Part of a small language model's weights.
Architecture: learned positions, biases, tied embeddings.
MLP neurons of a small language model. Each row is named by its layer, matrix (down: output weights) and neuron, and shows model dimensions 16-111. Each number is 500 + 25 x the weight over its row's rms, rounded and kept within 0 to 999. Numbers have three digits each.
A block is one neuron, or neurons of one layer that tend to fire together. Before each block is what it responds to, as a language model described it from the Wikipedia text at the highest values.

Description: Clause-joining connectives
L8.down410:523545452495539527501525557485506547516452515517484467446507527481503516540495489509465542499557517522478450499502496493550529559527509505520503489487491523515525498491454480508457476492471476476519484512513514526550507511506467532519469509510482474481468481483487444485501567479515504495

Description: Token after an article
L6.down12:516513516488513533513513537487505494518532519504508511474473544515533545494537472507466511465488486520500515446512467501472516461518511492509483508493529487544502526495553525461493509498478510510495526517528467520502484506484488505504487505525519517530505476504504503467467408559474509518
L6.down119:517507489521511484493512448530498531501550510498476464519498512522471479490498483516463478475476514495443512519490487550495477503500493521517461520457509508496470530473514543522531511465467516501479489521541509475483514485491508509491530497489503533540546512541465509489502506499480477494
L6.down143:459513493506515500539505500511485513522500516498464531459493508480493465521560524503471528534517464459483512498440529543521505473467535560522454475509510522489549501513470524508492489503514498493482569490495452514480503477502476499469521492499495497548463543487475511500478401498490485494
L6.down146:522462487501512513462488463500541462486474513500488443481537487491514498522511478505462520501532512523529545498539481481499532513461518500475468480506464474523504491502496496510498484506518489483510484486486549539451503472496451500492491462499543471491513525524521522504520538545509496489
L6.down340:502511499490515493498452493479502475498524477512540515445516519496498497507575516475560499475529492541500518500531483492468553539530496478534491491519472497530472535475466494491516518465503477515507561527536509518509513533500485490485477477499534506476485496449476477482509538481503523510
L6.down378:505486457481535536497512442505499520473480458518482484497497472488470511533455486505484490463509533498522493498474512515471474498481517479494477474547514506522469531597477531531477524505499463523529503483530484513508499512485524477521480491507456482506524502488496499518449494449487542501
L6.down476:514497475503529476483490538585485500471510513510527496505508527475507487483504499511496519546488482532475473512515525513499450495517482493460509550466492468449552493509539486511471512507490492465503488490511496534532545549501498535520509504498553476572521488494509501490495507519523506520
L6.down975:513491444583484477515485508487502506498500488525514525531499495432518545477494513497490515507503485501527504474493510531500506503451530484490523488470460516497544492483492486512504482548511502521471440504518508532478568467498437519509556538537480478518550473514499560506490510481487505501

Description: Word-initial fragment pieces
L7.down177:487503530505477504497537493512516497481516505476513492377492476502512530517629471519480484506503486518472493469473487500494503464491490529519551513490508497483516522490502545481525465476527493465528569492489489512517483537510476512495465491493460486504531508531499475507475566515515498543
L7.down285:454548517477494489499477482468510519493504512495507493535515476467499493506460513530507482468472503464529489525485536523415507543491493445492500474475506514513461468505508471560477505512479476528523514509480503525471467523517542541535523483505521494537486506501479525467540471545505497494
L7.down469:455508487461474522524476502493480488495498477501512536443489463492509498498561492523478483449493501507544490517478521486509509494499554506482549522519495502472499493509519477480496500515494489492537502509523440501501505484495537477504501511496534492460524484542538489505491527507509518537
L7.down531:506534502539500500478493509491515488472524508501454472513496499515485505538487523503485508521495532515534525523516501482517497548522508537550526541484508506489497470471485504517519481486516474537506472531501503515478526502465473486532495469497511468480494485520502453504540543495518500523
L7.down576:472503520499538475511522496538467529528510516491482505493507493508478516497522529521492515500550508517519494565504497475498502453495509487479544496499546518511497497487500509493509470532514477521493517510454499529493503546483510458466466523535452453463498476504498484524542446515502504518
L7.down786:507470442483460484527511492540515522458451464519533499457497493512485507507568489482480491508499505504508500470499482497483468506499489539504521529479479500481520502493517513443476495481502488504503529501478486456485535504502455457543503458509522520482506499501486517518522543528485468478
L7.down837:471534444536475463484480483507511453527514551500492503540525532492529486539546521525498476485471486485512558528561483529521527490481484515495445467498539555509465526501507481494466507491471497499505492538458501479538516460506518500455499495518474506506484502509492458495450449536530505513
L7.down976:507533497506534493529522450513552478509532521523495511531478552469502515495485521543479488491462465541526458485528474528529478495478478503503510540494511539516512492514469488492481491486485530502537523504459512502481472563489487542514570483514478470515486466520492501471502470531463512491

Description: Past-tense verb endings
L6.down56:590484464475517514503541505496490482510488502546471492482448476476517521500521484520457493463490501500502485481516457505528497531487486493525518473484534506520467484524539543508525495549538511510467501506453477525464485505513507503479450479494472509505513490518517468471487521475529467492
L6.down312:504515447500497522514491478464512472524492482494519483486473494528451513482553528510524535493551451533496448530477504447490494496481520506499510490519461507524556482508500479489495458491522490508479532496498477510536528485496499503474489507508500504489479456540474446516531549447487507538
L6.down781:509469497520478521485497453471508534498475468469476477467477526482507519534514459537513526516501456519513474518545511474485521493467461514473513453513475469491463512536543491487527501452502514566539532493481521501479466498507539489482502511494513492466530518526508490462501540449510474509
L6.down830:489510486525505545455540534474537453521537525459483508526489526525492531514496506511531493513512506484513531514537486510518520517520495492502521531486483464490485433484457538466510475498534485521488505495535541500469522509480508515486578485500495504527508538483494514512500539468473472482
L6.down870:474532534502403467512490501523478492472469494483529464510498529512467500472476537470446550502480489477511495449519505511513468479463491512489518503472488507506532485497502529504508487487497508479442479513561517451499540497502485487514519516462528523536557520487529550503474522448509509496
L6.down954:478507453473476475474476514545483478507487479482475527537456480499522532466458517514512509481503514509538524472561496540492525460462496523468511472446520435518524501465540472452523475494518469483512498486482468507544484507488539503509509506506496547497520561493489511484532525515482528535
L6.down1011:465518489503492463476454512509485504507512500538517544491521468496492488507502568525454491517467530465474520469542478549501501537512499505504515532490505483479478529463524535471496519468504513513474465501574506496500521481489468533513573504501463481511476506487496504519474557496503474486
L6.down1023:470491504495520489493523512483497514525491502510485532495470533490534485487485518503529537521501469507489480490542492455529504465466471516480463538495524510513507497491520498524504423541487497522475512469491510500507516503430490474492495514482483490517479543496472473477553492487538501490

Description: Mid-word fragments
L7.down99:524455501522479536485451490477503522517494490520491511531512463491482507493490503475492481483502494481507476503583474503520545522528506533480544461516525508459467500481551468492502526454489545496536470515466514479509512456547527431474502471481484486479537461532528501485521542507491483484
L7.down173:487513504505468496516469498482486494509515482505497502470519494499515499470511492510434473525477539489556512460527499505459491526483523536532503494536522471511513495517454490512480517495487541505478513472530522507503526499495533505506476533496512496462487490487462512495510539491517503496
L7.down276:492485532517462505538551475486515483466543514513539523518462451493491518524520486545509536480525479493520481522501470509487487446504506481495511458526511523494491516503490485516516492506456479548462499473488535494529520472508503521503486519497516526475503512516506547484467469537527510511
L7.down443:526490498520509528499465478461539522533488537480534508473478493511489511476488489485497504533477512487476502503489530495521523493467514481501490544448504484526500500548494520526500506515497478496462535476498481501507552462473489525503514490494522481469489474486513475510480536481505520520
L7.down720:507493519514502499483557520523505477508470511471506529531489436549524540522515481514483520525469518486510476467546507502480513489507491512509508542505506466473528494524490513531499559482481491510504489507494526482559547478509486532501536496513481521531507509481498526489539533518533512510
L7.down781:501513516497484479495480530473525518484520498460507477459503439502509456527509530480491492469512493493504495483543532497561492558476487482490522462481514531485472518485479549524516473496531491549475514490524481500484532488521489521508535459486496518455504523544499501511487533502507537510
L7.down870:516516529495545525470515489500478514503511530511471486513493491509494499518490508576517473496509478488476507503486470508505511469477505475472483494448527537475505513501455470538490525493496485512502485514502505493512480476513500483475491491535471498500526502534502495505500493471495503475
L7.down945:508489534477502474548481501501477524480502499495483469470458437536532490482492457520485521489527491528461493545466496515500492533506482500535513479496485509549495529492487514471493517485552511483476520508496446527498490488523485490500477487485505512468489490514510472499504541471491487512

Description: Trailing digits in numbers
L6.down14:493456474482467494470499539540504527529510515498532534529500530468505490484457517485512477502484503471514487501495468508555526520519491486481515450504525515494462497478498500494493519472482491513543490480506527457488423459477492511467528489505506460500472522519472524490490488530499454492
L6.down433:520501540478526483461503508544544504546502484474494505495479515505492493522488491515478508534487538467510478506497486533487515508471487506473446485533482478494511469520461544494512502521506510480527499527496523514485540511456481513490470505380464483478524515535495525539498493546495505512
L6.down434:504510509513524511462482497518511478498491497485523534377499520493529507489738479472540508467468497491505497506495497540527488494483489499448484502488485488477501507517499479500500518495492478491490584529527496506494433508510520493515464497525489469499484491481502506490493580519474506507
L6.down445:502437484516473496514492520472486561508521470500499532589523495481495549517386501509503511555478535472527490490513471467507452486516529486484499499480463496462497494466506518485536514511508498503488476474478505497510491504531497543443540495477534513485518496515501514492515509552502495489
L6.down459:457461481517544470501497487524484494519431506476505496522512504515513498516458513480477484517471527442503495510526524457485479502531524492478516502463516528548496508498521460496473473492512519516532489424478521482457509525488515451520498490503483512512465515454487536539504496527533506537
L6.down634:504501515489500493491510504550453508493502528532501512507492557503513495505542475517512509508544513481500554469521488512479524468467486489464491503468501501487493486438503472529528517471485479512517505507470470469554525538520521491485517478475517504498524471486539530456464513502495491528
L6.down680:506488501516477468511477484532473509489509502516484531535576517502514488460510471492525485493442521466493514519511483494479512452541502507440492487488491557507498497476442484503535528466523501525523472484482518480492514498459463498525534515511519535512510514533485504528493512522504492485
L6.down935:533476483463503501495498505554493514571433480487463522511529528480522482512527509482520471502477493493500509493486515477494483529497480493555542467469491492480445487496464527497476534473504529514503498490501489470513454483514468493486519482478468506509478479491494514507485585502459470486

Description: Infobox timezone codes
L8.down487:512494491490499529478501503503542472515481511499489483581504478577514503482375509490534516458488517492556499531526507501519525525520519518515514504457465511521535504537470502505513505453492515519460434462496526503501513479478505481509522478477467465528489511475511499506504474492510529497

Description: Verb-start after infinitive "to"
L6.down150:520529486478459542501516521479474521487495485449500530528472490489526489513516513469561484500503483472516504492514533510541520475489522544543491506497506515465462491501493583565526471481479505526479438524504482521489506484489472530483543460501494468470527481494454463433480522493530524502
L6.down180:492519492508544499529468512489478465523488535502513549502498484490524500509487475468505425514467505478529467496535514558490496516488509482493520476520524460498506452523500457484509536508530449518503452475464486489518502513531472511508524525505521511534487472528519496520495530491532447474
L6.down273:490503472534441463516477487473518501467503498463505481509535551519506515489509511468515459474478524506526513488525447527494486510481448491524491480476466503519476527515500518515461499488504526515516475477528489483503531464496515531514518509504483476500532523471476511491486510510519513581
L6.down402:532535539501542543503518539548471502503504481535522526517499515470526509515479495543509516507442464464492534471484536522466502504480477539497500467470499501523529517503498481489471471484521505470546528456477498480482463518495519489497549514488529496493521471537489504437479435501451509542
L6.down415:499519558507489512508513500536457507498505458504503474478471472466485511449465491511500536458466522522505505526533540482528492474473500497492509517472532491473516510473500492499497516489525509498469490520488496490495506506521526475497476500517534553486511483511525497484519500515538525501
L6.down446:445517489501491494476538540511514454493501552487521487436495525532481525482538505487490532508523495499457495471463524517515531523546501485509537528500549455476477518507496482459492517514517480499493500497510510553501479499486479521509468496499476484497476485530481474532498539512504537505
L6.down500:484503518521506510464455463518440526528504517510493466503454488487539476522462502533499468486497496511464466505482487495493479476498521482491508498526551523480509481505495489528515486516498504472515485509493465498535479468502486484521481500555538527500519479522460465531468513496524502572
L6.down588:482490565528511507487510500492512527468521516462531504531518460503504478479482505541485492469520483484495536521460513494513508532505494521539486502519482476507491535450510481491511499493513506492474474518525474501545514450545486474487553514522486500482515493549513494480546536486478487472

Description: Ordinal first, word fragments
L7.down20:471492492517511516543526514504498484523517458463524504467459512469510507467539522519474531481500512519455489472541507452453516476497483496506479504507469490507478526539534519472535487490460533500478485494487479511493475491473469503533512474519567501427475507541489500479496527500498500502
L7.down31:512495544487483465495480512517529502527506508511467508567515498507540510526447531525489537485498525467557515503462491528471506436492530498483497504504517550507474459479477499511515537537489526524495450486499495499507532469510488465522506500537491495477469489491485540489481515501464511502
L7.down369:527505499471547503531474425485474485502521525497507498517454542481497535510467483527503527496497483523564511504486504478544512469463541457469457510502515497496494490485498515487536502517507482481525507532469454470506517510479530517536532565484467519476480516515517525499454465508484519520
L7.down421:517507491510495485531489473510471500509529493447512507401501514499508484499638473517506501443499438524504507491492521503470549540524502503490490524464495474509504509497483489469532513501477474510513531460486483489519488487472507472466453531508515495457468530498480490483494586507515497489
L7.down656:489466467488497486515491463465503491523504524534482495482510476515517481484504479493494506491482511525483480518509522488515450469497530558525521467539535454505518530505526521492537488526509485511482510536496463489492522528493494502516471501500489493508479512528507487499500453477517466521
L7.down679:522475495521458487522468538496477485466499481480526512409482531490477504470578470505475526520552509502502522483494534509531499495506474497490465513546538433493565542487530513499544500521482519495494549498496513550506493503476444508521522486511489511555475492508481465454484513514506437471
L7.down780:455503478459509570505503498532461505488512487535495505495531506513496508487545479538464532534477527486553518516482510535527472535534531500472537459494459481488521503518462541495516481500498477485490448479499481506502536507547472498532531455530507505485507504456508494528463537520525502548
L7.down888:505509498510493493524470510496497512455501464484481512486451471517485528534533496541523478508499471442496497468506521465455520504473516496490506485507477456475452476479506528489533500519475499504528546483490500475464475510486470511538529516513446500469545464545523471475533476526495518511

Description: Mid-word fragment tokens
L8.down603:509468447475485472497477518487502474469514500471529538499498470485510497481514546488469521480529516529469525517523494546494470524503531500545473506528533478505534495483526495518509470504531555515486470510463519495509469475520492506518501524478520516471499486544531539465490529501559519465

Description: Start of main verb
L6.down349:486465532525531488499489484528476528454462506544520509513462484465487438489490511513473495464474522484486503519539486526494492496506503507486521501469511523488564516515485486525524475497508499504513525509519500451477501503501476501456520539463514572478505507536452530527470446519519518500
L6.down364:456481433523462474528475465500493508521517478517531529501472543508494535480451474501522489505488493477489506477530503492481498531498567505486518523493492475511494496531496484506472481520509483474454479504510529499509462483508511496490514541503498508480499504466489518550487494476474489495
L6.down463:482467498552502503485477522482533522507536507501535513509533488489509473463470512495496481501518522491523480554482466531548513525508504474412505529526521474502514492462491483499496508509504496477477527503483487525520480502497520513494503505513504513519520443529501486517475509523534513537
L6.down847:515510536506482516470501498520494522517474522446485492487521469500518497474479480468529523485499507505514467484515485478546514534517467525512522506490502490522507483528459531485495552481465483530497486485491493493535511473506484484546487523477516510478510490473502475517514497536522493490
L6.down906:498501425539486488507504459480468504510519482525479480502479505507513529500502474497546506487539496518491476559494522497484555489510480497508485462532499468548495466493496461514473496493487471494511532518482514518476469490521534482494507522489471523495513491487483497472503537483496461554
L6.down944:482499468508523493510507512503543467485512526479495469489541523506502559533497501526490545488488459485491493510492503505490492492507476491459475486487512514469510508500471495538482514512529440508485503541521468480535490432482516492493448519503525496551526518506492460523483509533526508515
L6.down981:471501503492475485531499451566515496510487521530497517497482495492503506528479503517503508466498517474466476497478506473481522442526492494484498499506495531542482530547535487504473526497498479494515521477468467513510512549524490512553506477499511472542464539480510500493496460451477532480
L6.down1002:461470485529488462468517513507536533517526527484494518545502499526504493524424477481479515485472499499547462530539512518494507564513527524550525493495510477495522502493491475494532553481517513526507489488520511495456478489478512480498503504457527488514507501515484516507498503523540504480

Description: Mid-word fragments
L8.down7:501470526495513518503478502507486469509505529483492504542491512528525504511430490501502485522435510484480494498471539503493495527521525493466476504442501494526496479489498477494537470488526494485517477474527507482500489486486491475536536525480500525492488504499489492536508473501530497471

Description: Digits inside measurements
L7.down278:481539486486529555521488508490513446516495495500556536538514514465485521449477493503482511483495516455545516528514449535473476519475522475464498513480475511486497511508520483496498491516500500489516507490496548460520502527475497511512527486483456489426518462522496481516483507522536463495
L7.down292:507502549490535514459533522510503495488485533503503491461512505504484525508593496484515521509465499532479503481510492507476501490482498518484486489490494490521488525520500508486506506482470463512538561519482515500448411491467495499497466484437489500492488508503504477526508519505467477482
L7.down513:528513587520544477528498465514501527484502516524471532491532482511508488464489502539498510492497528455517462511488444487490498512499490505488531497482544521516502477491507469445534459514468465503523518534505524472447481554465485475537514503484518483479501505510489483502511502530499496485
L7.down729:486470490536495483515502556507493543518485491482459506539498587492470529496464511494477474478474481520507538507501480525494505518518516483500469488479503500478521493535470465492524511507509547518547460520460521506517488562485527486467477507472460529464473535542509522537483518480496498493
L7.down801:488518525528456497511516511464504502499504517485493512470491496512477484544505476491520507529528441545480484472508519498495558489496509520460511491487527454503469482523481522514526550456514470448503501484528528475463500498493497509514508483466527536491472525560466538484553499500477513496
L7.down931:454496480498515479518473489495513512469472516484492526529468499546521482466483502526476474495509460512489490517536546557557504505479537501560507515528520516500484497449482480499520471523498483532501496509533498493506447487488541510495505518520502506466452501488533509543480502477499513530
L7.down1005:531509497476475498510465541468470510529489475490477505529514491462510483453475487478506511513508474488524504462514471469522550477471545501468507462506481487511483495498457496518488519478458498516472511529533491505495475521535537442518507489520472519536536490455496492482464544484483499508
L7.down1016:484518464515466492524511524536515542483530531485497488480480530513447504472502484520457495483529491499470479492520490511482518527452512499452464507485530499475509478464481482535484488499528521517489512483460508530503531509476519499486486513508474528518523484531495487486499472524540527518

Description: Digits inside large numbers
L6.down104:512502475505485519477507479528497490469488511503511516485499481510478456480514543490488497495532518462496528512495456450467452489512541513553528507537508519511460475544480505491472498502509464497470507484482543516470515505497467476484498450517518479514515497480498464516521524492490485500
L6.down260:483505480508457491490539504555531501503504517505484495472478522542486537524520508509478502464495499477466489491512481494504484494459483502512508505494502512481514523447528488511495501495496441467517506500494508494494543498512494510495512507477454497445486505565506490489537542510512467492
L6.down558:500446487499486464512510490501477470480472506526486533523494520505523495513483527515495487542540519494533515543540462458482502473497496501445497483489532510475556488464499484567505494479497521441471493469540559533493499526509538478519518466461522502494504514496506499525496527486557515539
L6.down605:494477504505553517493474460460489453478481501513473497518519511568483506510508509501520509522550462493499501506480547486548526457540549535530498542485490489471471518509495502499470523505539508460476489473496524480464503489476488498493558506521511485492455503480478490529498493496457486478
L6.down702:497499453497490494489524490482537479532470501487485483535485466469497506500507522508519496532486471533496521476474495496518491509483503490454479475489445535471466499514497518492465520501515522534475493479509524490500483538517516475552485506539500527494543506529522569520529479506534508510
L6.down897:507457496485498496534507505474479522500458495501523520544484498460528561470454517524514516562528518493512547536484497499499540486511516468508495523492506505492539486457494465500491502509474549505536450437468515497487469496522487493523551480526487530477528512493489503484477517505510498503
L6.down905:512453486467492497456533487552517456504508473493513482479533507488506499506524513518485533494507496484489472507470508517524505490502518528547463484510498476452535504490502458503466487485507489514468485501491500507518493489518507520564502474485519495499519436510461523533488500536489506462
L6.down980:518543523513525488498500496517521455513457551479498444538497494526488535537531517495494486540489478484513490468502476493549525490528539507534522500477495550492505531475525485490469502505494462476471474508524465512521522493496494468505509493489509474539508506499484481521508502544481521487

Description: Start of quantity expressions
L8.down303:514553512495497518513459499471543491502493507447509530473468496511574494453507500479482478518533468500463509468526490499533528489500545496499529480514472524490454484492504524475496523518504502507524496474486502498502529477505453467516488485478478502504516514492478486442483492520539522477

Description: Mid-word name continuations
L7.down68:483543474550464476513489446511465443524540526491500491442513491502473490521539485486532525477465475500477490488464482530503509527485506505533494494515504522530487510471491504460505529514540491500522515507466495485509546478473520490503462431504494511501508502549513447519507517536494471537
L7.down81:521506469527481527498550505477494462583484543477530518528482440495480481484479498530504498519485480519515492531464463511503515469484513476463534471495464502460485486505540507464511543502489511470504495538468509519433538481495474510510517492484501523489517485511480543477475460528472487520
L7.down121:540496470490458507469511512499488508529514477497527488443479522495458466500524468483533545502501527473493492492516532579535499517536483469539522503504482471533481500481515530464536542559508521506515547545496551498446489503509510478478494526513488505501546499550529476514469490494492505510
L7.down453:521506490548510472529457499509490525482503497483509488502488455510477485510469502530489554488502490500481500488521469476509530533517507495556498490498504467493504502492478520550528427534537473482551490509530513512517534497524472488478466483524468505480508510531519519507503499501520498518
L7.down581:502492534511478496489478491434528533517504536462506513502539496485504539513543441480445481553518468509500511535490522542506525508489492553511509537536496523502469530480504514488526506516495436529511495500490500538527452520463462528487482476483502514505475472458461507481486514502545484504
L7.down742:555465514523502469457491529501456550504494473483478523494525524482495504470528487511522548559497528488511468480506538530511504529522478510479508460519499504461443513471492480523468500452463510475473472486509520524451453483525474508488503509506532510554482504465502502525507541511504537504
L7.down973:507536484495497539449505478524479530505497489475531520500504514503515528487499499496510488484490505493525528510469486546517510482485486475518428499528485523476514505494527506537493485492518525509498491530535448529471515449485513564465525545519484444478498498491472491519512442481455498517
L7.down989:483485498485500511477516549531515498513489478514542466509527474499522489479513475483465521492517531549515492504477520500519558502506500441497521462528506483536468492517449462532469492500520535515491475489477491496496476489540494461506507516498500520488485535525510495495551514504535461488